Weights of a small GPT-style language model, trained from scratch on English Wikipedia.
Size: 9 layers, 3 heads of 128 (1 for keys and values), MLP 1536 GELU.
Architecture: rotary positions, no biases in attention or MLP, tied embeddings.
Training: a variant of Muon for these matrices, 676M tokens, 10312 steps.
MLP neurons of a small language model. Each row is named by its layer, matrix (up: input weights) and neuron, and shows model dimensions 0-191. Each number is 500 + 50 x the weight over its row's rms, rounded and kept within 0 to 999. Numbers have three digits each.
Before each neuron's rows, "fires on" lists the tokens most often at its 100 highest values on Wikipedia text that the model never trained on.

fires on: " with", " of", " well", " a", ",", "."
L3.up914:396466584538451537553498502390509572590481413541466454528417581576518483484457580610447560461503536503387452354515486533479520540533474444450576469379425459440469468546479500465480540386469498512487422484531533430467498550508487415588539524487477462559498476369466447603530534520522532406443609528549463492439527548529457543457458480521552559534524515514515490577629511453561542412477527488517514475481474544531557488428566482508450519487488480500530520556555519503435518593540529544487492495551482465456516525610536527562601501553378451540535574522434523497527585488459495458

fires on: " Mar", " post", " Par", " as"
L5.up822:574490524489546555430572468537494526491486479445583552463536549512503523516382490449439405400477570539507528538572508630442573533564495515437466593554486581414512498466511579512468438529423597499580470496425527502543539578485533585435458511471513494517434521603474487578531465538478527484541510455550553445560544512553519595479569413524468447536506491560536518451491500502444450427502490502394514463478457457454622447509529552485528530418469516425536496505479470557594524490449490493486499467564522579512581480448390440534452570563486562503487453464456523561520440562449489491

fires on: "–", " to", " and", "/"
L5.up1125:468516532448550524549562524586496563599541568449472547528527541417600473461550498560492544474459515589480559536460467479476502519509521387449528541505554441591466505568550459610501445431537504424523460449565531412442426509520391548544540604587562488527426477528511511545503558487511414422447477531548500442388515490575568489523496489546555475553472518469497513401593521337508508554561486462529422537532504490541442474486496540441476538519529489485404602505520512476479519558535479499401455510401423540496455488482472431553467479537499557539437348543467558440414432536421550509

fires on: "f", "b", ".", "y", "ical", "est"
L3.up579:513521442518426442517525485530507582576572434459497580446506526509581455606551502460478514582500421478421478499581559426473502449471440534425479526529575410467541559412536447664457435478547516446479488431506454533492580492423490518446479383630570568476490480595456458525408524465470528597549602510554415498539583515449535587486432566543519489489432492508489449495482516546478506568510523492506513512390457504521512480581494474516538508537469528428556525531547523551446455539471448484468518470508543393524606480437532496433437526542621488485485431461438447450427513459504492519

fires on: ","
L3.up1510:471462452416447507536490485503559580533470501504380501482538522519545533452426400517489450472476483481482457554535490502394477506462596462497518501514560541464558510497622507509496500620516561491479561483521515455411582475513430535464465465505402454542420530452443503405537536485577537507432543440437525522442469537532566547497564481553556638484505562361497558512484590564497508571521508545519499544521543484533493555535419483446508519512451577463402587510498560508478503555538500536479473442535444600462445629583456435568424480419509490546492494492511578509562464492553485451

fires on: "\n\n", "s", " (", "w", " to"
L5.up131:532426433402467442494520484551489504511574482455488479459393531536557513466456532562506457494548550518575525485468453482532567496492496470581451518506472455540477535424441479542521505507603471388582546432482438554514531547536469621474469536536565589471433521406469430394487389518413537567470516511597475439476441468430533463466610522470533428413571434435431456462557551464485442391521482537516480536498457463505539579526531576528486585504546496581499448541451477514580471496503562606441460441510471438540408533510474455560459459485444578471429588582509486548547480491561469502

fires on: "ic", "-", "oc", "-A", "ac", "I"
L5.up751:407514541423514375527498513521519485519599483503500586475451349457483555556540496539488505568451443509480540434459418510495446445487467521530597495468539490497503470443342467518406475487534477576521486500504505501475486485450474470508529541569532463530539505478542429544482464502554430489599449390465537531491520606571500428498487408510415515551597522533493541384430421493486484514411536513526491549521548475497471438493503390485568501517510548427561402448590460525597471542532564530493541393533485475479517494566508390414531490485486555515464464544536565531507428484496426464

fires on: ".\n\n"
L3.up123:400505485445472504533437540535525536493472507592594522514448569486621468533484505534559548498475480458506474478595487505482526506488411450456548496473603482512463498533496477487554540529536449598440545484524503408578532434509586557508571527532511538537543508583496477626506538549561590537586515449390444607494486544525538498573518430512519461604562428511530406463471487515464493310482451517504474441426578461577557475463598541484475534506532455512513442584518495449523501467509548514486497501528496520487565450458515592519454553571415544505454522556617453380465547492551414477

fires on: "ing", " DF", " MF", " young", " |", " medal"
L5.up717:402426505456583468562524481388506539519488441593518544574490512499495539443544452481489544446532497471490470546458433426540487450534560504553601511545534461507494485531522504640634447451493533464542420482552567533571516506470434500481485554492461505436501480555533461474523529570409526501526465596519516535481515514560554460522552406519537578452577538420584422558467330484499494498484533496501473530440481507518544447494420514527535458466471492568502519505507457550461487442547464450582413499627506549476455473527567483536434520494430437530503496441402520481461499523394456530

fires on: ",", "ition", " this", "d", "est"
L3.up246:551482417614542452546554537444536439497453518557511535517428459438618494423434442528395468519444411415503416485416594532551559528503500537524522450454493485504503472555543451552570547562499456526569413467529537521563496407480478612544446520499464543512394421441424539532561529360539551500572444424520437445453548527550521599423564501498485547544533575405525477481536568545473498465470407477490434480501469492565442480485461484613480462495512451415508418408480599437449574506491469490523476508636416529511421510483515538533531457564519519545606597507521505498525434414571516503

fires on: " of", ",", " de", " \"", "s", "-"
L3.up1461:545533479552524555464473478508481455512548448524499498494567500551362514477542472517523476583478422485527546506520450433458420395448458385526514568525496506530446405520548496508571459532499477555459518502555552517545489462543553473507488521536550571602523486502555438474510472564509541492498545526540532435480486513525494436546507442593419470537567473445565501395539465632490414427497446469481489561636475479565540530494515433504509435458507525497550522490382492545509454585478483574560510585480518431514495522407557627456528553402549511592526500411485343536423482591503539529

fires on: "\n", " |\n", " |", " (", "s"
L3.up1521:432440518503576381439523477520465470524465514485506470452541484457526485492491533403389538626510532464489394447465518513444630501470521573496478546557486566484501478513512533495516501515653599539526488447446446450454575487510486571504497459448455486461430418550475533557533553523499518512476494558334441417459470520564442398479506547507497547484523383573521535498507504545379529544424455530533513486500552512474482501462524458577574594482454647520483458470498516590500486544555584495409567383510451512484498403511508518484478425495535447529511547474536565489504435526470487470

fires on: ",", "6"
L3.up410:498471514467458480511489455439581603507537460524404462479512581495545547557405493505507489474478419598484469545539490470446495463433600519573522401553482541465497460505475457517456451595516542466422515442498547503454511501511429444469518525558498519599527504495481548501602619543544553450471586488536502469496555530488460562465559529564639577493441577502498481419482476538437555525465427487481472531441507451503512477507502499497470457448494526505368539558476527593445471565448474577526434433493617528536425583531466547542488439516454506542517444541547586536498466362539463532

fires on: ")", ",", " |", "ing", " control", "ards"
L5.up1038:556470531494513457529499551437538526446486453529529482495536535544536585621437435561543577417429549548504474515481370477494530549581538431463534461545553569495500498531468548555521498508435602542561480462553512566548412439425542502543474502492510538459495497433557508544486476371486559565577483481491474534512444478470533448507562495541468486511501609476616534429567512439477548529553505490409489457426454555440405432552512503544465462523373520479464527469478472416436497453545434420549510546522571480517534499518487496407599453507568514584562498504418477519533552448457466511

fires on: " |", " |\n", "|"
L3.up349:535510527546447524488509460482516513488529471508580538472449542433467560616500551489499511453526509557475450476401498476518509503477490431464455491548599457524425464458482631583412521562489578506543532480516533546525525534484443545491473514563444455450435493463536491415572536547493508443467447501471500474477554507461488490467534494420447454455617506521381631490485439612468454567506502434422516529491413533509419427485569515558551477541435448469387506501495434454499473549526520442530491511482537545481601488549524539454536430442414415559515495447462457494473562472492521375

fires on: ",", " "
L3.up102:515536437446485475545496462392563537474416406525370450484499495407507474626387449520494543518358459536503544520460492539514503449525531418599455467582517541448450430489468548545475502528449523575514434480570457553468445471501485482463465456536533459546425440463547530466522637569532495588463546411493486554545525537452438516457536552516537558599473562515538515472477484548516508466457506575482479459487452545492494564539467497475450498533435363497414523603540570532541448494390474506531465492522523498520508493515529507503542501558478505554489543455401532543482450442525399508

fires on: "h", "s", " film", "g", "ag", "sh"
L3.up1036:514530531528492569513537539429435474431516456562360546513447407555566526474495482557493469473398602458414531365429580503482533468454538458493478536593466490528530441529445498526455559541553503493547456586516538397551541500463496639507523537539565415596465461546469421470550527487505544499509495455516509495492508582591532458558564517480510544527471515485541484515440546559542485456472554493518532525528436508467555485525424580565456595508535523450418536513365508533531549469526465439452572515543518577614443529434608359434571528514508520497443546543502571508545446429455504534

fires on: ".", ".\n\n"
L3.up1472:523573469532584537549590501531520488553501459506553563410450515459506498552490465498461454466444472472466472520526469614494562498458427467489521553508501500518429572517550432463456572518471567555522470528523574573486451515592481472522538423567506484489442502439485536498530477579471509534454602511472576476505510461480498498403420510605508534486588584435453518480512465425402564538534532532395494628541494489552512507540542476494392478504492484485536462389487418442597456501496481530556555453430479445520492490465481437539500502474549424505440466525420468566443512536516476507

fires on: "ia", "a", "ana", "ga"
L5.up25:465471508503480467544470443473503472463581461560508554492531533518550502510591511485455509496493486543479528556528431492469377426514436518539505551554499474451481535396443478444454498540619523597486475500515448446558488492522553420514497448468566510489533517451633498515508528552505487430530465460522454570451408425583470397572522488487534462529499488511496399524494552575517538447460484495606507465561521501478475562513487564440465517403484421520504558504466388509575470516448501498472499516489445485612518490496493477550505482460495521494486485567428419533441477523525443440

fires on: " U", "O", "A", "U", "ō", "-A"
L5.up1372:515577506460555418513505478501499446444576612621510599519453472535603486549514421472493535446507447401441443564514506532419538562487455453496467469558525455516438544496430468452475489438486423507532513440481418457495444452560502527494508465529434530525518576515523490512479401444505538562407493573560423581428536504508494495487518524430462460571481612488524579542608516449527436491480618578546520556516520600416436471565379584534491499486533371510451533620607487436451410390506546517547481461421502515510475438552544539526554550550490439492516523471429531517473476456500509450

fires on: " |", ";", " |\n"
L3.up1369:579486481535546555462506518445468469494514539541494421515503504522495585531534415529473627582451514461577463511498549514404553548474504473585431479510525531484483506526553509481540436581495608519526468476395494467530545510546538487472554421464486547426454536419568468488509581491558533494528461583513468515418447465552515492500500503573490519543533437478560509520518520561480421549503527557499543414580486477491494512332515494448467446472504546468501425588466511524481573493519439423509574520497511565421518449437477487542503466482530469480523576492370481473538503521466505504

fires on: "\n", " |\n", ".\n", "al", "an", " \\"
L5.up911:452515532435458477450513525541507525494557554528560438522616445513572511467531561493521534533485535464453556547465531472561522536569551555397497504457481490549503504444474472644518500477530500438492533427437381425479580443504595527532457469525461493449422485563447493553477483376461526522519508509547447491501542511512451552476588527520444494632546459545476571527597408494558542450536502365463487523527475533479466443471441458531572426444504562546476456511491504474528557595547517527470496492440536556548429504568539456515498527448478382512517484481568555535435461531556408492

fires on: " ", " G", " |", "et", "4", "ra"
L5.up1358:511461485506411454494476434406439541500478506560516494418466576454510506489468473469571503463456440597495488409518554513483554456469499502553505540584440586479550425583519518465490541525481481427483528540461508489513555585573463554510464525541514566476525474536532445519516509440487636545565536482497467471537580466515498459532464591383552451509365557450579542541571426560463478514426460425604552544497487453489431478581537522470553394488570468600484439545449544546577560528505557409404504481538500517500533440451521492429490529535508499419425552442546436566501504530590516531

fires on: "."
L5.up1201:451530545492584592500495544460548601471538535535579489507470528626495504422523484516441561484527560478522495449427555442484504527487505493470531497496495551533545429482530406485575407528505463540529512537506482422481549564525518456468526580578511448458504545482556470346490480517487535563511632551481570508373493454507556557552520398545539624557469476493466483415508529375502519547521482471486419406466477510455489507565474511507502535459439474435545466543490353487458465529508520581554540487498577488533455563467581459510474483517509505511489411498421483540436457375500485477

fires on: ",", " and", ":", " of", ";", "="
L3.up595:589480568508484455425516500493523559515540481532560447421474576530517598442547565493533530446457532451482436497519440409515574500558430517532524413443437545534447488524430496415480506398499481432598559498433503527445427523477532485575470531532569535457593619435544501581554449469420520547538509540601528535479542533483502510510518457586550446540527533556479491477463595461537471491454456474447524483467479488399428476447435552544492431483549449559512550449502398474578483488570483529382597485397518552453520497551504632487468591521545525550457467554469362523506507530474494538

fires on: ".\n\n", "."
L3.up113:526397556454529456518537510490443474577540534666487473502470571551528449548448554499493460517372434449584515428528553476450494527492390512458492626409481469524482502528557472470511503386581525546494525494480465478492456452499547462581608561444480589454579484482503483548503427533480445401504574596492505483544622484514458560523523433561519497519510593503509505535585478513628619466532545527474527437449509572630460422505511418401433508564516451472511434395508481480603498517537508521551505537566373610564559502481432489560463524597504594499463479444589543524547538555511449466

fires on: ",", " is"
L3.up1065:424525460537535490471621489563448524543550531557502593417472482456486403603452569533552467576531504471592543480568529482553537429438420448474485536387502592501425537461437566483391512475481484463500450464436455511480557411442483522580510523468440409487525471597513391427451568633485506465542548488516468517514453513523496467525498490515507542517627503582516497417503484453496456618487531456459526503441509463490459423501525551542497442452437614455487460511626517545590500605513509589555440425405504434548529486492536545480522481451497440462524516547481499490478487490494473504

fires on: " ", " |", "ah", " y", "em"
L3.up543:474473458418414531519546480471503484480444491525420490534518534461505476451441464561501423483501553569649508420491478456495468446482548533488518518533447514508519488502533460508519529447532469544490560543535447449556473670611456457477461429509536534478472464531568434670573383495510491499573600426547566470396517509419489477545489467457458566491406434486475456541491581663488479529480491515540481447590499523491539545538527510519536488454562529552502529497471395588474520429440497531494527498362480493524538400458479476565516483470492507551540519467477486469502468499452490454

fires on: " c", " and", ",", " was"
L5.up1534:562505507495551515554473546472499511487481546543525531523508452509554492459461441407380487426452443492477501531423406501499447540529472519427501537474488532502501523519492494464541583558508491429622512480493462491487393601432565528529469447513416537386465573457589445521445572463551436328504494592416538484414445451456448449528544520476572482487481520463545561520547417544496595481521497481406470476403540447446510473469556467573485452461485489565488409454445416546516494502520536443461468514521560518552393538588492571534585453530523390543542542486472590504490491459537545520

fires on: ",", " \"", " '", " |", " gave", "\n"
L5.up863:583467584512441401511545476424458484556395438536460487479486567503527432551420461448432477520414510462548485482539520467511504406501486453546484462510451522448404408544510478650539458626579511523503492475536531514534543443540531561536454518633511425504498523504484505486580493521506497359495542453548580489409636537393548526465497490552484461464552515526513564532469573482525457524481478421461422505447569528505523594423507495486479506474443455568426494438493542604376554576483490520480495529458520532539557512532536481476472559459516527494475465508564540477517521570511483449

fires on: " |\n", "\n", ")\n"
L5.up1375:477559541503531478559542497521569560494538441578620466479486513582537513554519505479561491456503544451402527616468575523442579498546532578480564450417597424522400597488564483512565598516550545532403498440564496459517602500471581556508576469515481491496429419530512504452518415417481535456457453572416557557499494501438503459485476437466486493514550514569478558545541402487486494402495554500520554455417454509472415496543484458517426628491510479460548328493453609524450476501472566538536544515552453544480435398357487480484495468534482505529470555428478503570522475404565529543

fires on: " and", " to", " |", " of", " ", " or"
L5.up1039:563507553562622498493546484533464488503531445445444525531519515352602477492595419558501474472436474433511490481550445491490467495546445412462500556458526515420452432625452422539538450402438522463609487446436520518479552480517465493544472555527523492537516542485494454428460459576543463530506461470518548495436523438522451549596474464554512434407534504500510538504458564399460542496480488453476506468537466504446473580449463484440444419489571503503490552538521438477596452494593535539536414523481493494536565397507522586550493473460559468575487500528405503470390539422500513541

fires on: "on", "te", "am", "17"
L3.up98:471523511499469484459539533573494542536486434581527454485489486478489560509446620563471511485523445504504426484581608563503520516552499500526567542404560484502522603430534448553541566497535555470475453420537565500458549491405528406476466580524590519532383490662450507506576572540498541447452501436499556519447464546463406501550466437499420506500503523445511495484431503487479497519486534488442484519506614525464475450550441517475543473570558526584448499503496424451449530477535512464499546480525447557438434504504406427538585546469373518542417449471529541469389500487437538514

fires on: " |", "3", "6", "9", "al"
L3.up1106:539517433492516501538620404440565420536478529465581477416499451512438474573480474474505430602485442516487410436502561444508526468440535440412540478610513523531599546517495463581516479547472575390465543538497502505509529590535499549521410556417491504463480453574491457467485609490466549475530459470496513502498331581536420477437460534532464515567505535535535534615481508539423534458428485462502485530541526576545503521370558501456459562572472464511574379523521485599514569533487500447458580464445498493482510601412564512499486506474521449551373447500524464569503533434495487556

fires on: " s", " b", " p", " c"
L5.up561:523404445456523563511464535614394532512514509484431488460506423617500508573481533521455530459506435587497516423476413595427385472584503489557573550570534650469466472388456509470568527528506527459550453480522474457518498552508543511541423554487545524565460541537464500484502461479485522583524493454447483509498491509455503563614551509561529479482545536495525575485457445495564546510570522492530529564452421452576523522450565491503422549521528577477532572504465577453586523525522549551476624632487588419574486419490453417552598541506487499551487517453462485522421458556527463540

fires on: " p"
L5.up1145:520463485497492558559540480518548489510586559507525555502578490573562427533489462546450449498497426458522482515486329516517535488518523502520554434523576614511516508456612529441496523439576450481388523460459475542435533571555479592554435525434517543492458599524437574402568506601472457575474494512542472447484537510506461501550514507504412516475487424481540497414551463398517507515526569520515558499414453461464539511421509444595456524492486484500577507509540505501522442428456522490456528411539448497532550397531455529534618500519510545494435555435563484572447486497500460524

fires on: "A", " Y", " U", "I", "-A"
L5.up990:495527538424535539563451535464453522423572543494479488449437382488541493537476493368576483510541515492470488388487447515519482470456450459513548531480457484533523541450353411537536488482531464426607436474491384558517547497531505520463455447528582412498504482404409448442556442418492491573491485384494513499486479479558528551551609417537471477514485543526482459477422576536581473552407486501503510564618533521476426426377470425574417509517502451472456516519557461426565489487490547531476495435488391534612491495629503429482568471630552445471494489439460559478543554504516600459

fires on: " in", " of", ",", " at", " on", " "
L3.up947:462499444493512549579471512575503600451576421567528487525468528429509444550421574453523516503525538462493481443531512587419546486418482481434459440517510456535519387515455545478433488506578529458424465473471437501389547484481490463557532560467467533545506562482554500507541620556553517550524519573490491532485529531525477491575451464501486465476466484539456515466580566524454442518405482536526484414505441533444519498548486480506517482420592526465521602551488507703490525527624443558524453431552452501497464510442529515577458496475535563465501541537401596503501429525457449502

fires on: "–", " of", " well", " from", " and", " to"
L3.up361:476472610467529525532540389533469415562482479487521531419518508436456559483636526572521440521524488395606538564479491462526517494447470450451494481431520516453493437540628487508495510510413507453499481494468495427417548440475414454564550566559547559580490504502502467488503473417538372406472575509504548445481565597585510508582565522512547561511511457482500452545614430467476521540508449435522418528564481524510465572495462490475502447522554541612462450441358506459469420537437455502554521547525512449494462515493470510536452482439438486535531416545487483410518396525523571504

fires on: " U", "U", " occur", " pro", " Pro"
L5.up1195:465563486506620543551447532533497513465526521538622598518527526575626568536499471501364455495398479466459543511413417516482481455517440516524456481479500501469500494451509516461448529487516498559480530455345449464430574507459528512471508524535528434535460531489517403530464495444474451396463497489410478481448535463506451478534535482481467505449505534508529502513490410532477497378488499452563498568487624508462462546553517524508515561433506452501492403522570517442498482509507473552335573479583529524488451422497446455545583536508490497455496422437488533494447547545416511473

fires on: " between", " of", " was", " with", " which", " is"
L5.up604:473605508575424471574502491527500551493511464533476530476507497440499514631489505441481492368495458518579493468479499452549520450461520489485539517457445418494482427565512489393441465434523602501440465422414460562485547584551518504454485439516438412462491528464492555519571546450492479454539532502464513435426560546507517511488400456567501481576519453509563482544478512438531515552458490403469514465407410444488439551501557461587544529444462524489458478464506500528476490554547449542479535501497494467468442467487563538591598467409510559558556537475340518477627556472593575472

fires on: " P", " c", " p"
L5.up223:484492488546566558546554555533509488460444546577438487532548551589565439505487481472460505408550462408488494487519459527541572510509460444444474507550457587472460444480476477439543527487466450487489618453450405428430621456484467498450451562506472538531600465532455431496499474486523507576490566530489528472408540584530559510532492493593468523490517626465372495556576568467566438445566483509456593516494434517504572525428524456541518432462471485464600452398481483437450588419582531437483601503452502572542591392439542505486444536499512523526519507486516474486471502462458558548

fires on: ",", " the", " gave", "ives", " both", "ows"
L3.up1139:512471479539525443492481519408547542497456468534415527461474535491484509546528510538507460519553437554467551446536528533506435447568496508432475500472473461455493418530444431459413517527591576532520377465454467426491478457472478518496477549537503506478475469480531491428556537568516475487498627466506519505496628466442527592455552596579497591510475546574443459430466523500422510479487458497487558492450483513506494528538550487615505437415454502462441463514518466492529449521437418623519455397526432488553428532413542588403560523412461470516424493483521502609487488504524519525

fires on: "\n", " |\n", ".\n"
L5.up335:592565534558497414516506444530503528573501463467472454474559571499526527627508500512429549483489403498608531523464503478435548478513514621568453494552526501391455469520496539516446525444361530474418559490468452509488534494504604550562410468522472489456546422536444464430462469535471555554485437544540543438532437490453480466541584554539542478519606403459476501462512400506446547413548523472581567438566458557507460554519490457488457431475545558439492471500594550496433489479562540592475488515490499547414519445451489490542500489478456450469457578511484460426489431457576439521

fires on: ",", "4", "1", "8", "5"
L3.up1233:607473416537517481512553468509567520563512506523480488443559530497590457478430480503492541484443568433425373560537517516405526508460610539485513484565514541541591435456501530503458459578503553470435578482583573464460535481485428484497548495538455583510438506418495556467556569503577516550432526501431475496469520492533477579425506506499483518534451600410541505520508537546465487492512533531556458592371474462502395500452488549486590514422580560451410451497421547526519411461472440569471441448484494541508471556548563465556452556504494490554480570550475525519497479447522420493

fires on: " res", "es", " Res", " pres", " Des"
L5.up715:415468501546556458539517576512397495585531542411473459616426575389547492463468575548488401427565496439523495399467477568446557447448540468567527411515535526460481581507504589564449515511410521509514434541521553468560366512501542602518516476502544479438539449572539501464562503486507555539524472495504454540406532550467480403512625560536435514546546515506601529424541548443541365462543568458516455466432507496541545463546464503515500491556464573450530516470540492525537438513514465562573514459458580599601476530508500519583532544481480537499499490480387552610432558467466534522

fires on: " p", " P"
L5.up629:406497549473498509506526496629493482531567566594576473553501468527429461570520458582461446405582408529488547402501526423539438451359497482473593478544542531570557475549469526383428493526513515441381486458464523484550495489535439554528513554534555598492571567516497523495515468508511467606360517534495444468438526582524548497557595480417420600549427457423493377478480395377517473459518545363477523532499475513544516391412448513450515508480531492584513448478483568512533452434463503547460512494491488482559604425484540573513480540386499530526514470512427511484404476458489508523

fires on: ",", " of", " to", " in", " and"
L3.up904:585565487476484516640559455512426417525552546443526458484546422526493498502413526455522571548573427450490444478476499524392392571550422517549478466456464432486559452522443444527517444491448451479462521510402456569506494471587510522500499507495524521569448526439487484527570556488452512453404444506578518571523474445487516507421561531521417504494468543561526492596551499565462491526414494500488533600535471437479493545544595430504546459459488514463523479471537544539444542509498508558579519544442439566578547550497558605418574445467528524564566479521454518458555474533510460539

fires on: " |", " ", ":", " of", " was"
L3.up369:517399560520510400455521430487481491455487504551567501573450501502513451492612511404583493481480465546569539466471432589494445502553474450471470500624458505474533573580437560598511470428521559454565444511475502560560568603508455584535507478410480393537483495494499517495491559497492418495527581444473494534452464571476447415510476398493454505470540553520574535507462453469413479544492470497506453506485487513474560425462516523532431496483503578495477580448465437554507467424521491449493502590472506478469513482500527492449572488502507376580446569485417518541479525553519528541

fires on: " as", " became", "es"
L5.up697:450520454402485511539521535567468462470540472441620518597552506450464471451531508454504491483513536440550482528455549564513533479532539466535437398513563494475544454421504580537483484597452560461569507466393573494501488489428541585521453479519541478454495442553418425489503428413565531507515442515529453511438586602510520613466521571463447514528447445544492510439549486458467549481421470546461469460558506470504412480546536599563590523473443602362502456480537487450474458497512535493511417522486616475595575498439464522534473522495539566559603504488449504452553393478431481580

fires on: " ("
L5.up567:455508532518451512486487493491455521466463496480551517515512552467508554402448531461581470521562566482573509515470483483566500528491414457475456465492438482480431421540514449472504443500513585480513552493462532468607545556506473516437602464563500565434462454429473424477512508618560466468519471510511559466504453548481477476545526532433549476516508432472469461375509426496555494464567485500550587392617531452540519518402507526471474603540507435569471567487404478474632452548518517474482495524589503611503522404506472470508461544506577454600593575502481542556503538460554532367

fires on: ",", "ah", " August"
L3.up532:449552504553557498500539553454466457505549550574447444450458560527538493541442533563565426502480682473498418479488552498463550491507464507556491534553475455473551588549469523465457506562568586501494538488514477471502463496469467429533511397540499512588398362484477546488571560554503542474474542456464385450583431549574429515614460549586491510549594492453492507399536466481483455576530539538377478684595587458533509458527524508527525509473501480508514437547489448450504566577415512552573384498452459436482519445472413552525492458517551509495531609466498523475406563643489468520

fires on: " and", ",", "ally"
L3.up1416:591532432487461483492561466414420517535503465533479564480477485488390448584490576494435543446489547554552452452509532554524539454559411448439494575486420569518489482490511454422408519530480596552480564526532542482564514492526565575543590471526489561526531500497467447537553478608477524439552613499447548479498506504520602462575532615538541501553525513466444541544538507456459523623500515501500485607536481586533457452573552474465471431451499540586487484556522449481638473539506467534526446496535570496406467491465495455461511571556456411527534462556516490542462559480580442419

fires on: "\n", " in", " ent", ")\n", " |\n", "it"
L5.up227:531556611469532531512494446576492446516530499498502464380479392533527487513522445381494528451515533479511467513465403486489464497494482501485541421446550514623518427428576539507447524526457570535594490546496516519464505505565466458487470540486536442462434454526433463553581504406417402415526609473532547539467539554445566496436505444423486509593476430494478495481545546466449599468524433540444481497648381524493449562521440509510522480430497533562570370488416465437448597475599513423518530489500454530568477530478474560514639616533504467522489428461556487540516496574428532389

fires on: ".", "|", "m"
L3.up338:575479545551479505512470453565468577495424492638541464518485569551456527503472527555496512473384466483498475459529454521509601484496411560519535521599467623516502494454513451533475507461566515471529438517584565581453456528521488413530624503447532560515522514454523527587401478479455540551534533536520504542512525450374480492483441585593494458544510536472568496448485637400505473557455482584468435540542624433553500497603493507471471519517510525474535404458526462587560496500434543455543512460575507475492495442497515457612441502558462524419481517450542546506448531532547532557

fires on: " c", "6", " October"
L5.up870:509438474509556467566608603518553473503529514514495506576502583515509356575446498495551497555481500396494590499450489410522590481522515480526474478534441423525553501529466476450563530559454620560526445626561459607430473520416557463461458542507523542435523470475466513563519584580523549614514540410519474560486443559521595417462550529589470460475589508546437624442498500522559659466555522420572451510492510552510499510510516413494420566436440468563506491581518502559514503554465505513481521477444544502465525508535509505461443520472451380579463458595484485513479507440462553525

fires on: "ed", "ing", "l", "of", "ling", "ted"
L3.up1060:530556485573526488508517528556445514487505525587373532522528443512541451442427508564561505469467528476452451475480487559467529468497565512478513467542506490473557560516511490506531500550557549495535418610444561560520615414504410499503508521420471595469575466416504485484412558504493523561527514550500523467495577480438509480400467466592537509453479415522421492568440438510622553517476486469573525571516541499502457469492496403471486449474464588419500523631507435543477553445544578407502447482464464514521489545481520485509487452611491491473513517480475554502471454505460553483

fires on: " and", " |", ",", " &", " /"
L3.up591:479583623514434507470497497478443609444515536565538450517487514569632529445461438470428525495444506417511490566525498470490544451469518470604486466485553511480472503573489579434523493450455526432587482528476511551454465501510470484531524523512531453447498584562456391496496507373430471436520538488495583469420495506524499509531498480568539573574530571508483494503465571450350562575452455455387443431483523504459526439525540478505467448398486484639476543595550549435598463474539519501491464528480490574514544542517499557549537547563488539513508563537478499533406538494479549582

fires on: "as", "av", " inv", " ac", " neg"
L3.up1307:508475504494478564501417503481476507537465423465514498496518568528527547418442452538501344563515447451451508567463445533504499539547422419479482504487541524447512432470615500434531478526427437577460514441543488484459561492354461454497422565474518505530587407519536514571521437515406594464571510515542612554525546455482521544369574494576475545531444437478496427437463489473426499532516489494448472510421490487483504584565468449568464540403562406551457516592602478504355453531559562493542550543502516527478574610557433541564510510572497473555445471561523493537540468588455502461